config.toml
n_head = 6
n_kv_head = 6
norm_place = "pre"
norm_eps = 1e-06
attn_scale = 0.125
bias = "all"
parallel_block = false
init_std_up = 0.0201
init_std_down = 0.00284
beta2 = 0.95
warmup_steps = 237
schedule = "wsd"
decay_fraction = 1.0
final_lr_fraction = 0.1
batch_tokens = [65536, 131072, 262144]
MLP neurons of a small language model. Each row is named by its layer, matrix (down: output weights) and neuron, and shows model dimensions 128-255. Each number is 128 + 24 x the weight over its row's rms, rounded and kept within 0 to 255. Numbers have three digits each.
After each neuron's rows, "fires before" lists the tokens most often just after its 100 highest values on Wikipedia text that the model never trained on. A number after a token or word is its count.

L20.down621:132114099149183098131104112133109122133155122142199150135105102104099123113126123108157081127150087143144166083084142164154112098135136141167141157145113118111137157116111085143112049182085096123122108113143121126139093179115128131137151127140118159122147130133106125117103118171114120106129109085125134136133079098124110132119111118144120179115131135127145137188127120138103144128136
fires before: "|" 19, " is" 15, " |" 12, " (" 11, " was" 7, " " 6

L17.down78:164149121104114126107150152127152075139107115127000104107126121117159093134129153140119126125144148144121105000133140141132160141124117135117109099156113138120137113148128168142120153087146129110115136131109134134106118167134117134163157134116118146111103146134162138131117192122160117113118154113113109134086105135116134134114145121152113123127153111126144133127123206112152123107126
fires before: "," 38, " to" 12, "s" 7, "–" 5, " he" 4, "." 4

L22.down1088:162134103122142143123138138129178121125133116114162121149125141121141130144122143104134129107123137186148102141146140147121119126134173117063160139153179122125119112127098150108112103079145094112163072143116121112099106120131139133139117136140103107125182113150139108176126103125099153110165117157112120118093152128089156143127129136136125090118125115189153137130120136159133123140140
fires before: " (" 46, " |" 25, " |\n" 6, " =\n\n" 4

L22.down45:164119137112150110118149000134128094132146118129099106150123134149109090133175110088151107133105115105115124134134128109119128150079105121118143129108129114121104102039150110120120134147112101123168117117143151136093112176105120119125126123080151156104129145118137135072148113140144110156150139160110141115140142140125107129139110124100110153138132137128129139089099132125145114179092
fires before: "1" 16, "2" 13, "0" 10, "4" 10, "9" 8, "3" 8

L19.down147:103124172119142194099125150115113154113097112176232125190182109194142115127101121108094112131105137180106123113116138174177130119124142137125119137102126153150109131139088111169120132096127135179095134121144109111127133127118103160117142117115118115099127119142134100085139153137134115115166113070111119130139113102104190096144139141158129128136156139129109141150145130122149130136120
fires before: "0" 33, "1" 11, "6" 8, "9" 8, "4" 6

L20.down433:151112091135087117118111144146146116101166136144180143123109170153124096126147111098110115101155118157129162083078119168136107107121123118122126107112123125135163112133125096115129134189112145120124119195129157135142136177217114149121135145103089113135162111126145152110141140098096114140087120128141173095108108120136091119130132123135154163149109140167116115154107158140170114157115
fires before: "1" 33, "2" 26, "." 6, "," 4

L19.down587:101107148140133132113097154128178107133147131145216165137143173112124121143145143120148123111090093148165129074122099123138099109129134125126109078119103168109133115141119145127158138137117128114113147146115111159121161223152126120144133107163118112124114138100140117164138112106123135112148104133146087128134112166108097126122091101102163121133129135155144090156127179120131183110137
fires before: ")," 32, "1" 20, "9" 19, "," 7, ")" 5

L10.down692:136164105132108118130113151126149117128105112100112129118174133126144101153103115151152102155088099099103125112131144113162115134146159116143089124084158119136133141087127130131127139153122096134170120088147124146132163137155129170119106139138181136132139140113129101149041119120143148153111152147134134141122151114122151142122164106130143116126125133140129105093128137118108099199138
fires before: "0" 30, "9" 18, "2" 12, "1" 10, "7" 4

L21.down569:088105129142119138150073107122117139085107099108119132128134140112114082153162119136094132109184154114109163128116156091110111088151120050099070112146142158128086144111099137133160082104157087133074131113148125118109114145157187128162165125116086130085172116153104129159137096122123167105116123127082161124110127127122134142153120171137119150124145154144099141127146125134122146103127
fires before: "0" 43, "9" 12, "4" 8, "7" 8, "3" 7, "6" 7

L21.down1091:137136118149138122121091115146157138136121142133226132128111081156120125103092082072124121157109126139169113000123120153139109133139121161139111137110118130131149148132122146122111153132134108136107124134143140112148111158133130112134071156135147159144130133130128172093114106143139093102152085063149137092144138087086139142123131115083120154106139120143118121106121151106133126115091
fires before: "-" 66, "|" 12, " " 5

L21.down1014:124123097134148108121097138132132158134157150166190113103135163121158136110119115109114135076067090133136121177139193144131122111107123207146149115109125104135132105125122148120099118129146135115098136136132128146132108134171124123129123126126131117179113129119106126110128134122132114140144127121175138127135130101133110130119131128120179126123126125085143145140127154163106118124126
fires before: "0" 62, "2" 24, "1" 11

L21.down168:143099101114143188102112120141162148141109156148180154114112112148144103114110096149108103091090132143136125117132123199130136107136129154102117085135108164138142105117123171128120133127116174116084117141133130103135091117123140133101142097074130141167111123165126078105088123126117097151158111145154101150160127139124080122182116112140139128117117108111156129122122129153111144106106
fires before: "1" 53, "0" 28, "2" 19

L17.down540:144115171160154124154172077085104132121149139195126089125071126130068120138122117107099131143104114109127092115096133111186100139145125126087115137138154138140120104087125153110116121118172117126119124142129138109140067156122139135124088136108110126122072138110157102110159125112157165136135115158143149133097117114121146118145132135093113104143127146121155143129115129138124145178133
fires before: "1" 31, "2" 28, "0" 24, "7" 5

L22.down830:150144097121120150113144000122117107120129105134186134135123123113126107132131129117133117131097114126128100120133138085129118156102139128064131128148151135143114137021149142129128130121109132147126119134144117142086088215157136116112133132119134067114146148147096138075107106135096093124127154131140100120171154118122146147156126113105113144119131118120133134117147134127144153120147
fires before: "6" 12, "5" 11, "3" 11, "9" 11, "8" 10, "7" 10

L21.down964:155106123162157069112102139135136160123158144133214133111082118136132159108154120099121142095092107169146122104090118124159105064119077150147108121162114125094113156176095130139148132129162139136138128130137156150134153135131124120132115172146123132131119132117141115113077124120167102135182038114145189131146116154113131148119136139134155161100177123139136136119121162119119139104117
fires before: " " 67, "|" 14, "-" 13

L22.down886:134135092135097112132137146103181172170117185106152118109140075131131099100135133137096114112090130117106146126134104150113153127177152140106085141106168139117113126091149187128121122146104091094144090122161085106089133106150135113098122093116125168139119131119131149115105134128130127120085150123085131129121151165113155152106082087105137148131171109127105167082131127132102065113141
fires before: "1" 41, "6" 19, "5" 10, "7" 6, " " 6

L21.down1059:156101132130157116132146114113082101125149111120200125169135142087132165118085126121178115102136126157126101119108109170131083110130108120112086104147083102106123123125107096131121142140158137110120125150134132127126190118119152128110121136143122124098132141149141141091123137067138103117138120141144133164127119126104108123086170140176149162139115163146127096136086142119111204129096
fires before: "3" 44, "4" 36, "2" 13

L20.down160:147128112160121153129147134154118116126132149188136129127133154118151084110101107144107166103084165126144163125096118159096121107129132129145111089124130134110096128093137138143101130133139128117129130128148081145118098127192101109119129125155100130157108149161114131129127135142118137115125135150127145125136112136137157074157109131142104129106121104065137139108116130142107166121120
fires before: "1" 20, "9" 15, "4" 8, "7" 8, "2" 7, "8" 6

L21.down436:164122121154103129133131124119145128105163143129255116093129109129080119114113146134112137116116143139109128114099109177169123132150111130160103110124141097146135141110153179165146143125152152113129169185111118160100122178154105149095133133134092127131119148165140125058106167129095080145144116132150151138154135160113090170117102133120105147128123116111133156150124142147142085099114
fires before: "1" 65, "2" 26, " " 9

L10.down623:120149083104113106074107103096131092104098116094104155107130147090126114114131131148109106114126104125089125095180103094098107142121164139152141146134163130139112121134144123113136113133150167167156151141163163115165127156104129139083122182142171136113147135067120111123102122123099128142094117102138143113119137111134131092156153145097109091068126151127120150095129137128165141143121
fires before: "9" 27, "0" 14, "7" 11, " kg" 6, "5" 5

L22.down1007:161120107128184079124126117155114128144136096127228163100125115155105124109123143113173141113144123138149080063126149148115120126142118113151116142137155132143169118119173119114104120150145157112127111101109146125154104119098107126123105095105124142139143113111139104130110148122145085103169130140109143114118092150112165164131128165147148121160142159118174155144132158159093159094142
fires before: " |" 22, "|" 11, " (" 11, "\n" 8, " |\n" 5, ":" 4

L22.down1066:126129140109127145116137000111090149115128139087144080167145136096124136130124110120139091132151146112090164104132105110094121144099100133115150128152130130145137130000179130079111133108122101114131163157147132107102121173106165097141090124133195092107130165118103121148131116140111136115105163145117091139158170140135122135142134130096117114096124136132124144115111143110145121124164
fires before: "1" 19, "2" 18, "3" 14, "5" 12, "7" 8, "0" 8

L22.down854:159164126119145160112131116151118120132126149120255138141106135107121126122150105141148140117130136131111156070116167137110116102109121144105126161133148117113110160115140130090112118136135089174086129131114128147138134137165134118121127160130110139100131108115117115141119140129129109097133107145133137077129111145119141133132140140094096127130125149159133130106140133118125119128112
fires before: "2" 23, "3" 20, "4" 8, "1" 7, "5" 4

L22.down242:146154146122085149112145087110153110117186110098170128124140146131153086101106110133144102141145125148102156004108091119116134145120136101134138129151093124122122133120138124104133112124142108117126156130183161159167112255111132099158155115140153118109138167116170136135102147126144120161080119120105103135103147127135096103119104101136122150083126140133118129096087133136166128154137
fires before: "," 29, "." 17, " |" 8, "4" 5

L19.down233:162127155085113134121102132130143116109119129142209125140136133122138142130098062128129140139124109139144104084122156114150176130142109155143118109063159134161143139067105099129139174140124127101137097144156073138136114183164116186155142145141116116117142076151167138090121118068154157089113108155109113084125141096123125149134125113145116118076136130119133079113057107107134156129183
fires before: "1" 38, "2" 31, "8" 5, " |\n" 5

L21.down738:123118099110141136157152135103146111163102130154101116108135107139109166108139125119118134185135153093164117114092127115079123093094115127134078150136118148101119129157117127123110148087144158101096110120158103088129143130133124149127143155140103091148114148135114124110127125074140114123153091139161133116149124101113099147132167092139127100102105153080146094116117132156134187139142
fires before: "-" 49, " " 5, "e" 4, "," 4

L22.down978:174117111117133133102156136091126125155162108155145124091136122122144148116173167117148151115115162127173103152105137117107125139104134089094157137194131126150099118112075150094115108146086156080154097137141114084126119125141147171078096084101124138111182120106137097109129131134108138128132111140123160119120144137104138111149188135143111087123137136131097146102097153113109138089122
fires before: "\n" 32, " |" 23, ";" 13, " |\n" 5, " –" 4

L19.down923:162101110175115113132145080133162097123135071125192104132178119112113091112128118149079126137150136101096102111153100143143116131147136134133117133128109088155122122081163127133146145178119129110171105166139119118142107190135122110098160163143103107114142148143140144121114136120115129192113121125125115116169146130115134122134167091128116156121138137083130188114107124148159132115144
fires before: "1" 17, "2" 15, "8" 9, "3" 9, "6" 8, "4" 7

L22.down309:101131065149126101094147144106159120130127122173140114138155152133146102147065099144137140116115139097122154125130108102144118106159090115103115131113146128150140096157134130140145169146115147140117052110087110152125108103128095152128157103118099145090134163113095114141104149101131131171092165117176123123138161127152145134125110106143151165123152119133124132138123121111145124140175
fires before: "1" 42, "0" 16, "2" 8, "6" 5

L20.down484:160116092116123132121111136152158109137132122112203147092116131149113128084113121120102143078128134117138117130080170098133119128134109150141112119095178161127176132115151109112117115128128135103132122175120133138136122135224110143133156153161131091117153140169073123110085118109099109113138120161146124108139120128152134146135113123097188129135110128095131122151116123106112130090196
fires before: "2" 23, "1" 23, "5" 8, "8" 7, "3" 5, "4" 4

L22.down428:151098125137109152124137010158154150125135113143135123162169124140124078128083137110182131146158145142105135071138102121142098124123114131119112158129133133154146112000132117090114154136117089110136145146154106134171087187107111101141168143121129136113180136126140150128153114132109089169092147124100126129134128120113120157128103102109131134111142130132135128149109132105132133143160
fires before: "5" 14, "0" 14, "6" 13, "8" 12, "2" 10

L22.down234:171096123136106132116151120124091097098174118134182158146123129104143117138120116096134134200119121138124095106132163110118105088084138137093089100123082149170103114148107133119130169107113141114134154147097131125104174166116101132125114149124112082150137136132085139115117108132129143090124074128152176110076141089092135096125142152149158133132133112125160125149113126128105163126108
fires before: "4" 34, "9" 11, "5" 5, "is" 4

L22.down496:071153149105131183149123121118089120112112126128255110165129113147135111119112147117111106129152158137107141241122164117130107113122127085134146130137138149134109163095096120137141095118139073119124138109109148117130102149099157144118150130118139150107143131140143122131118135146113140097126134135113149137115129124134119122130129138105126123140127153159114134075150113153129135119128
fires before: "3" 15, "5" 14, "7" 12, "2" 11, "4" 11, "0" 11

L10.down947:137144134124123118125119102109133098141123113181113158113163137120140108155137090132176165129164100122108111116157109103141110102139100129123129128085168106189139132056121165122100116141132129125150123086116114144191144153160137146116139140115079123123141131127097121084098084133107104098106112090151158107142112152156101126119122132153124160127122129090124093147133143098119098142148
fires before: "2" 44, "1" 34, "6" 6, "4" 5

L20.down751:142120112108117123096140138129141110129122145153203154166159153115162141164086142157127149137066145149143135124113145160134136094148115139145105129150116162153131136097104125123097150122111176126123104158166139143128113127202132131097137119109118122101128077090141126164130111109103138167163133122129131107113094120120155136134109140170132129124119141108107111097098142092150141091132
fires before: "0" 20, "1" 19, "2" 17, "," 4

L21.down868:140123135119032147115126104116141145139144148169207141118111093164127141103078108143117147095130143146131143121147158152137157121132119119151114086111167135144100116052128120114135154125140125076137122091161120177127103170151122154078109111124112075133143121171132121119162132137134097112119144119142110111108112141093150138133133147133100121113096138116166098132168132105137144110156
fires before: "1" 50, " |\n" 16, "3" 11, "2" 8

L22.down360:169116143121130117097136112120129131132146130150255126132083150166093121120098148135091134122117116152131128116096158159103143129140133150122107123134151117131109126093114169132146179145171150104156143130121141101124149130110127112118127141105108143137133098128156133124145133110149113138167121161111137146151128126094129133151150153156135092141127158097109132114132141119137147133127
fires before: "9" 66, "8" 12, "2" 5, "ci" 5

L20.down463:180134105114154128117151123168155098107107124131246140107096133153121082128125135140166148108109118135149117125105174151134118159131131147105105110122174155104148148121125130154070147170140141123171123136131132131132123127110101144141127089174102116137132129123107115105097141113161082133137120122114100094125114110119083136106112140140125158122141128140144119142149132138105166125135
fires before: "9" 27, "1" 25, "8" 23, "2" 10, "7" 5